From a checkpoint of a small transformer trained on Wikipedia: untied embeddings.
MLP neurons of a small language model. Each row is named by its layer, matrix (gate and up: input weights) and neuron, and shows model dimensions 272-367. Each number is 128 + 24 x the weight over its row's rms, rounded and kept within 0 to 255. Numbers have three digits each. A neuron's up and down rows have the sign that makes its largest values positive.
After each neuron's rows, "fires after" lists the tokens most often just before its 100 highest values on Wikipedia text that the model never trained on.

L3.gate887:119131131156182106154140112093133123179144137115142122137109133140154152116113158154137087106137118113106131127166146151123129121156145138119087112134146146120115124149142121108102129129117150149105115103124167089138146118097096122103125106141145130099134147078161136137122117171120087121
L3.up887:092151088129133155138158084132126139153117132147158065085146108138152129137169139111146133173137118110090149083119117148149184139072096099137139118117109099115129156146161127125121141137113158146122124112167148148100130111096156137125119156136135164121110125122110158152110105103178123150
fires after: ",", "),", "stitutes", " which"

L3.gate140:113114116112115180111118126104145122122153127127114158104133102139121077149109141180134170126133155116139181167120162101111175090098119129091069135127155112138100137116134137122120125152100149095105128152147176121143117126127152130149152160164135143162122128126133096172128156061102134141
L3.up140:143182084106127126124138084124087117152123110125148091106128143113108146107174107127142132122123164101079152073106140126121154122110154135110108110177160120172112127109121143147126101117122121135129118159144093112134126136122129136120157176123139130117143165141154104127137080148151174147
fires after: " |", "|", "–", "Review", ":"

L3.gate330:118116130155137121141103125102137077127132160139155085145106119063081079126118121143122153121133134126069124078148145144119151150112140152107155140127135136170117142161114123107123130142144109115128135081115100133110126132115129130107147086185107127102096121122138177103128112104163100123
L3.up330:182161140162128165122138148129147131135141127134122110107132115164119137185118142135097123123125106111085094136157110112117108148166084102124152123155109115104137138146157141107138151118160119076161082121134103124140134123136114157137120108118181152127088139135092117120135106114158099158
fires after: "–"

L3.gate691:132142124120161099157135128122129198133123104125074145140170137139141111095109158099092106140135150098102122170162133133107144114083155134169117108147109067111120157147103139130120138145120138144147120083181134160115120133140124136140100169119106092127092102130144106099146140118104144095
L3.up691:155114094095092108139140130093184119149116113157141095105127114131148138121106103116111130065134098088121152148119116152111086129123146099119115116146127127087112150090133103121127103125116130125148133134122115185141130117140119163105137084109098145143139144144109150102080125088110126119
fires after: ".", "4", " in", "2", "1", " ."

L3.gate370:134143094095185148134081080114106113178140152104098168162142119173182110143115136127166144138134116123134124135096112110127127170122113111139100114205097120104167121161127128148092143124129130138089130134118156144164083110105164188129171158142157103139112106122115131141117137125125152131
L3.up370:119129158157107127154139126112084093101129118140101132132117162088142113122130169124121145149123131146124130173118085097110156077150169135123088106175168110132111170116128144138145149158142163144134159114110132136144135160126139182116107177101145162109155158138124091097133075096138144094
fires after: ",", "\n"

L3.gate113:100112105105112138130141138150148148143155154139097101157104111090116124161130129125145108113139107123110119128083162145151154119141127097131089141107153121114122136129170114160143151121100076108145154090152179124121159132138137118098135104152101139154106160138091100154113116153144146126
L3.up113:114122132155150144130124173087113158096132118135080152141098113140138102130085133135133152126167148133127123142125138095069136168084126129131144141167145082128136120133133125123130121122109120136092174100103134101147127141114168159135107106147123128145124171132144132159151184172144182109
fires after: " were", " was", " is", " be", " are"

L3.gate1048:108141094097103102153086145118127136117109153154125138128130124132126168114157139150128130153151157120076103109115082106138142133176154173137146105100174118135138145127167126130154155124164170143122108129160131075108118120114109138104081147115151129163121117107135129105153135117102115123
L3.up1048:107144163131154102139144079144150116155137157165145159103110124133073122137140129135108130095170140118158079098121131104114118122136148159126155111126137127139142146074168143122097125121112107139107086093122143186081106098175099111098130143115136083098155121129136151125128143125142139136
fires after: " (", " in", " a", " mi", " at", " ft"

L3.gate551:093100138114109160131158141140131140095127117162114136095098141158100109147146114138102119150119114092114128099171177131154091171107156109101103147108121127197130148159131103097119150147148132156115141117107125139132095134143118171102167141164180148124118154093152054093121130107149150138
L3.up551:041124152070120099111140137104137100182109141136134135064133102147091161143124137114163060119168104114154165095170106099132149133129091091153139118139094108154128093104080116117100145103096122123127106132121141151148156107121124159131115095123165143121125108123139141178146133149088154142
fires after: "–", "0", ")", ",", "00", "65"